MLP neurons of a small language model. Each row is named by its layer, matrix (gate and up: input weights) and neuron, and shows model dimensions 16-111. Each number is 128 + 24 x the weight over its row's rms, rounded and kept within 0 to 255. A neuron's up and down rows have the sign that makes its largest values positive.
After each neuron's rows, "fires on" lists the tokens most often at its 100 highest values on Wikipedia text that the model never trained on. A number after a token or word is its count.

L3.gate146 [155 161  91 117 145 138 102 167 132 107 109 124 105 188 106 160  94 113 151  89 150 124 152 118 121 116 158 149 104 127 131 147 169 120 166  80 134 104  55 174 120 133 127 132 129 119 144  75 147 139  89 112 114 122 158  94 120  90 145 135 165  98  93 142 101 169 142 135 126 126 146 100 145 139 120  95 129 102 150 113 137 122 146 134 129 137  94 119 119 150 116 145 124 155 151 112]
L3.up146 [140 132 160 130 147 135  89 124 113 140  86 126 119 143 135 123  96 138 133 106  86 106  68 104 139 131  98 126 104  84 133 125 142 146 125 161 132 117 146 145 141 184  96 140 114  68 169  94  70 120 118 125  81  81 133 184 145 109 100 123 136 109 132  65 137 102 153 124 134 162 183 127 104  98 131 100 144 150 133 141 111 138  96 159  82 144 140  87  92 139  98 144 118 137 116 133]
fires on: "5" 35, "4" 18, "'s" 16, "'" 11, "9" 5

L3.gate339 [120 170 112 142 134 131 100 152 127 123 136 107 119 123 113 169  98 143 138 169 117 149 132 147 148 146 133 121 102 129 143 101 119 122 150 150 160 149 126 131 139 105 122 106  89 161 112 118 112 147 108 141 102 136  99  99 140 132 116 147 137 164 100 118 145 151 124 120  71 143 174 126 142 118 119 189 141  73  96 133 106 176 172 135 127 154 131 107 133 145 128 124  99  58 161 139]
L3.up339 [112 152 208 135 129  92 145 142 145 116 109 109  88 154 137 114 156 130 121 152 145 140  98 135 202 135 133 147 112 134 165  98 109 133 175 125 170 143 170 119 109 100 122 142  83 128 102 154 146 138 110 151 145 168 113 102 124 155 104 137 139 115 110  92 125 136 129 150  73  86 113  85 132 134 144 139 116  87 134 153 123 158 126 147 120 157 136 139 147 142 140 136 135 112 133 117]
fires on: "–" 35, " m" 9, " ft" 7, " Liberal" 5, " metres" 5, " females" 4

L3.gate357 [105 128 107 118 142 149 122  82 155 151 110 134 150 106 131 133 133 136 145 125 147  91 113 111 125  96 131 160 131 147 163 152 128 122 175  72 158 120 142 136 113 150 117 152 157 166  91 145 108 120 100 155 111 148  93 149 130 111 134 139 112 153 134 151 158 146  82 141 135 178 114 133 149 104  98 125 131 178  88 170 123 123  90 180 117  71 103 130 118 124 114 132 111 121 102 112]
L3.up357 [129 142 142 160 131 117 134  84  71 115 122 153 104 109 109 162 127 145 114 109 120 129 149 140 130 133 155 159 102 163 139 129 120 178  97 117 118 115 114 128 143 141 158 115 139 115 131 125 128 117 101 118 112 151 108 140 114 166 122 141 144 151 140 132 128 112 126 148 114  83 227  92 138 139  95 122 137 181 147 139 125 115 136 118 157 146 116 118 123 122 132 120 126 128  97  98]
fires on: " and" 76, " until" 13

L3.gate383 [112 129 109 137 117 134  85 100 118 102 124 156 114 163 114 121 154  85  86 111  94  91 108 166 135 101 127 117 141 130 129 169 152 108 137 112 149 164 120 123 129 131 129 109 120 132 101 133 160  86  98 116 119 120 141 150 131 163 149 116  99 135 146 107 117 115  91 122  98  98 132 137 122 117 110 131 145 131 161 131 155  97 136 104  98 131 115 123 116 112 111 134 161  82 131  89]
L3.up383 [102 125 136 102 134 147 105 131 125 128 163 136 143 118 125 141  83  85 167 100  92 126 102 132  93 149 147 125 100 109 155  80 111 123 136 143 154 154  89 139 131 180 136 128 151  78  89 154 132 152 130 148  79 108 106 145 132 127 117 113 122 100 187 110 148 113 109 127 119 116  99 125 117 124 117 123 160 106 139 123 181 149 166  87 109 133 162 143 111 127 129  98 122 107 148 137]
fires on: " |" 29, "0" 23, ":" 9, "5" 5, " time" 4, " Average" 4

L4.gate47 [145 119 140 103 132 123 166 158 120  94 142 134  64 134 122  99  74 141 186 108  81 125 133 142 107 154 143 141 120 140  97 147  50 137 111 143 113 155  98 108 167 106 175 131  96 118 171 131 154 177 163 109 109 147 116 158 126 146 115  98 111 118  92 112 136 141 155 124 141 125 164 152 162 116 145 105 144 134 153 123 131 140 140 164 126 120 135 131 115  92 130  99 144 134 165 132]
L4.up47 [123 153 123 103 116 114 151 126 117 128 109 110 121 131 136 109  88 120 125 129 119 106 164 186 139 144 150 129 139 130 157 135  84 120 100 153 104 146 107 145  88 101 177 131 126 153 129 150 128 114 129 152 154 134 117 101 142 136 115  83 124  91 118 136 131 132 112 106 112  69 113 149 147 117 117  95 155 124 153 117 121 150 150 136 124 121 135 104 114 176 101 111 142 109 153 134]
fires on: "," 79, ")," 11, "\"," 4, ")" 4

L4.gate369 [142  70 148 130 102 146 190 144 132 153  97  99  97 115 119 140 137 112 132  92 148 101 150 121 107 129 127 167 108 139 154  94 158 120 100 129 149 149 131  92 126  98 144  96 143 100 103 144 158 121  91 126 169 147 113 154 154 144 123 126  77  97 172 121 125 150 135 114 138 157 181 122 135 102 151 148 126 103 143 164  95 120 153 140 117 103 117  89 144 122 138  91 161 145 128 140]
L4.up369 [112 104 124 174 136 142 166 118  85 124 128 136 127 159 131 173 162 114 100 135 137  96 111 103 136 123 107 135  95  92 141 109 133 156 137 110 103 151 123  88 119 112  97 107 131 149 131 144 123 119  68 133 175 143 132 134  92 122 108 110 134 124 181 138 172 146 121 122 100 130 119 103  96 134 129 120 126 117 118 143 122 169 130 144  95 130 140 148 155 164 129 165 113 134  94 111]
fires on: "\n" 52, ")\n" 17, " |\n" 7, ";\n" 5, ":\n\n" 5

L4.gate515 [ 94 111 113 148 134 105 125 127  78 135  77 157 116 154 146 130  92 120 141 130 135 136  93 109  91 152 119 159 120 142 122  99  94 120 116 142 147 137 106 122 152 119 113 104 120 146 111 148 115  96 138 102 147 151 126 135 139 123 118 143 132 137 129 132 137 140 121 116 149 117 124  77 109 110 112 113 139 188 138 125 142  71 109  94  89 135 149 101 167  76 127  51 171  85 136 168]
L4.up515 [ 99 138 121 150 147  93 164 135 121 129 123  98 117 165 134 149 125 145 182 168 150 124 146 153 104 165 135 139 161  74 138 117 109 109 126 108 116 165 118 111 134 140  73 145 110 136 134 116  91 121 122 110 149 165 131 120 129 120 138 128 116  82 116 140 138 141 133 129 106 103 161  86 135 130 145 174 125 133 136 160 177 113 160 120 149 104 161  71 121 160  94 126 133  86 120 126]
fires on: " " 43, ";" 31, " (" 9, "–" 9

L4.gate567 [121 143 153 166 110 161 120 141 151 112 120 109 145 167 122 116 129  90 124 163 102 140 149 166  94 149 138 155 181 103 150 134 110 140 150 114 137 134 124  89 118  63 123 143 104 130 117 130  97 108 115 116 143 144 147 155 157 107 173 148 109 115 152 144 155  87  85 171 141 141  81 178 134 142  98  63 159  93  93 128 152 134 169 144 128 116 119 119 122  93 119 121 116  96 173 114]
L4.up567 [104 143 165 165  96 148 141  99 172 138  90 142 193 153 119 154 122 161 145 152 118 162 125 108 161 130 155 159 109 123 124 127 154 107 142 132 146 126 138 143  88 128 103 126 152 150 125  98 138 116 107 142 154 168 150 132 133  85 180 119 145  86  95 144 173  84 113 144 128 116 157  61 138 154 144 104 152 128 118 158 159 141 136 153 136 122 162 118 123 150 135 135 133  73 167 116]
fires on: "," 26, " (" 21, " of" 11, " was" 10, " |" 6, ";" 5

L4.gate437 [119 133 133 110 130 143  90 146 129 109 128 149  92 161 138 136 103 119 106 114 119 111 129 123 107 139 126 123 153 163 136 116  90 117 147 124 160 149 125 142 143  84 154 115 131 144 139 126 143 162 113 126 179 139 110 118 152 148 120 124 151 118 177 114  87  97 115  48 163 146 113  98  98 118 113 148 181 161 119 126 122 164 129 151 116 133 142 131 116 186 121 178 159 127 129 130]
L4.up437 [131 126 110  83 140  97 134 126 104 138 159 125 112 114 133 128 116 144 127 107 136 140 100 108 103 146 140 127 152 183 166 115 148 150 130 122 163 167 118 132 138 128 116 107 116 133 127 127 159  92 146 178 167 128  98  70  85 176 100 142  94  93 118 125 146 134 128  91 202 125 138 125 101 103 116 136 154 155 187 158 121 160 109 174  97 131 155 117 100 181 136 145 137 130 111 135]
fires on: ")" 92

L4.gate134 [120 164 120 168 169  83 103  82 141 132 176 157 151  93  72  89 123 156 142 168 128 178 102 149 151 111 155 113 125 153 100 145 112 114 140 102 150 120 135 110 148 149 165 160 112 154 135  98 114 105 174 102 148 117 138 108 142 138  94 133 138 130 132 144  80 130 159  91 100 152 116 111 190 103 127  93 121 161 122 136 113 136 112 146  57 150 110 138 145 125 151 116  90 147 138 106]
L4.up134 [124 155 143  87 137 101 143 118 125 139 135 140 124 126 142 166 107 150 119 111 126 132 116 184  87 149 120 127 118 116 131 145 115  85 106 138 131  98 155  83 178  98 138 121 122 139 139 126 134  89 119  84 161 154 106 126 146 133 181 126 120 123 139 181 126 149 144 151 166  92 140 155 108 102  97  95 107 111 117 138 160 138 104 145 121 102 103 152 136 123  74  97 140 117 129  89]
fires on: " was" 37, " and" 20, " is" 16, " but" 7

L4.gate124 [148 105 128 152 152 124 116 116 104 130  98  95 174  98 147 143 131 119 155 115 163 112 114  95 152  91  82  94  81 115 144 113 141 131 106 142  90 113 136 123  96 127  95 110 135 105 153 108 157 138  96 134 143  86 113 120  86 127 119 140 132  84 165 120 102 145 143  92 141  84 112 108 100 105 108 152 138 104 146 150 126 113 137 126 126 124 143 140 106 147 155  94 159 147 149  96]
L4.up124 [110 112 121 133 175 116 144 112 111 123 138 121 124 108 130 124 116 109 129 138 163  78 111 101 124 137 113 134 125  66 142 172 105  97 105 129 151 161 144 132  86 151 109 135 167 141 110 165 124  90  89 166 157 127 135 132  94 124 121 117 123 121 127 133 115 115  98 130 122 128 134  96 160 146 118 132 115  80  77  89 105 113 169 130 163 140 112 120 168 168 111  90 120 122 157 155]
fires on: " |\n" 63, "\n" 32

L3.gate451 [129 146 113 102  97 142 210 105 146 119 175 112 100  96 136 163 134 151 112 101 174 172 119 168 136 121 127 143  98 177 148 138 106  98 125 109 143 121 166 163 131 141 101 130  93 130 120  99 136 133 123 154 125 118 127  85 131  92 148 132 137 147 158 122 113 142 135  82 135  85 140 107 130 123 106  80 135  82 122 110 133 129 176 147 139 103 102 131 127 143  99 118  99 102  98 171]
L3.up451 [123 100 121  67 122 139 146 110 115 141 163 175 137 124 120 141 114 147 133 110 129 155 153 160 155 116 154 142 148 155 147 105 122  84 114 116 152 116 149 146 107  89 106 139  95 115 118 142 110 163 150 151 126  78 152 114 141 134 178 121 100 132 123 128 112 158 110  96 139  86  81 100 138 104 118 110 159  94 153 145  98 120 124 153 130  84 123 114  63 143  95  79 150 128 159 145]
fires on: " is" 34, "=" 12, " but" 7, "\n\n" 5, "4" 5

L4.gate477 [ 98 153 132 127 116 131 100 121 134 118 125 135 146 128 108 143 138 110 156 137 176 155 129  88 119 125 124  83 110 101 129 147 151 107 168 143 100 120  85 175 136 110 141 149 113 158 122 154  93 117 147 129 129 127 133 134 128 122 138 126 128  97 148 139 141 130  74 114 162 148 150 105 140 121 137 137 145 133 144 133 110 108 186 150  79 127  88 126  98 175 158 124 110 146 191  92]
L4.up477 [114 176 168 140 155  89 125 111 103 137  92 132 116 114 112 111  89 102 100 131 103  88  95 129 123 125 112 162 174 151 161 112 145  86 135 156 134  86 110 140 130 111 161 145 115 130 156  95  92 129 151 149 120 141  92 125 125 105 168 168 108 156 143 159 115 161 148 118 148 121 153 109 103 158 114  83 157 158 131  88 150 137 109 131 108 132 123 122  99 107 108  94 143  80 152 133]
fires on: " of" 55, " and" 16, "'s" 4

L4.gate182 [148 155 137 158 166 132 147  80 136 145 124 114 137 116 103 144 116 117 140 150 126 139 135 137 147  99 149 146 111 106  88 135 119 111 120  79 139 123 119 140  83 158 115 161 124 123 141 114 176  61 124 132 139 151 128 135 123 159 114 137 139 113 153 147 117 104 127 106 157  87  94 113  93 173 107 119 132 117 149 127 148 148 149 131 109 132 131 105  94 147  96 134  93 139 162 113]
L4.up182 [171  95 153 123  85 139 157 139  95 164  80 119 159 126 147 139 114 118 167 120 122  98 142  93 138 136 137 155 141 141 124 154  97 127 105 122  68 128 170  81  91  92 161 138 133 148 177 121  99 122 151 141 104 160 168 139 152 157 131 108 141 134 105 148 128 134 156 165 119 118 125 149 127 158 126 121 151 122 149 156 128 157  93 103 120 173 167  77 129 137 146 142 122 132 162 145]
fires on: " his" 19, " new" 15, " more" 10, "ey" 10, " of" 4

L3.gate279 [125 109 122 129 134 163 145 154 113 152 138 106 129 140  76 161 120 140 132 140 111 117 126 143 113 131 117 119 114 160 129 140 170 102 126 106 142 142 124 101  98 119 160 124 115 101 144 123 147  73 155 116 101 126  95 109 109 142 115 124  88 113 158 109 131 122 124 120 128 171 154 138 143 169  88 155 105 141  60 115 144 165 104 140 138 123 113 153 174 124  96 126  73 110 109 156]
L3.up279 [143  99 138 120  98 138 144 153 171 124 108  86 111 119 122 125  89 145 110 135 135 101 111 146 123 103 133 129 107 110 123 103 124 123 143 114 142 108 131 112 101  95 148 117 127 129 157 118 120 119  85 127 138 187 111 146 106 157 130 154  99  73 131 165 149 166 156 136 127  78 116 135  88 121 123 128 123 153 130 170 143 150 141 155 148 136 143 105 140 132 170 111 124 116  96 124]
fires on: "–" 67, " Despite" 6, " of" 4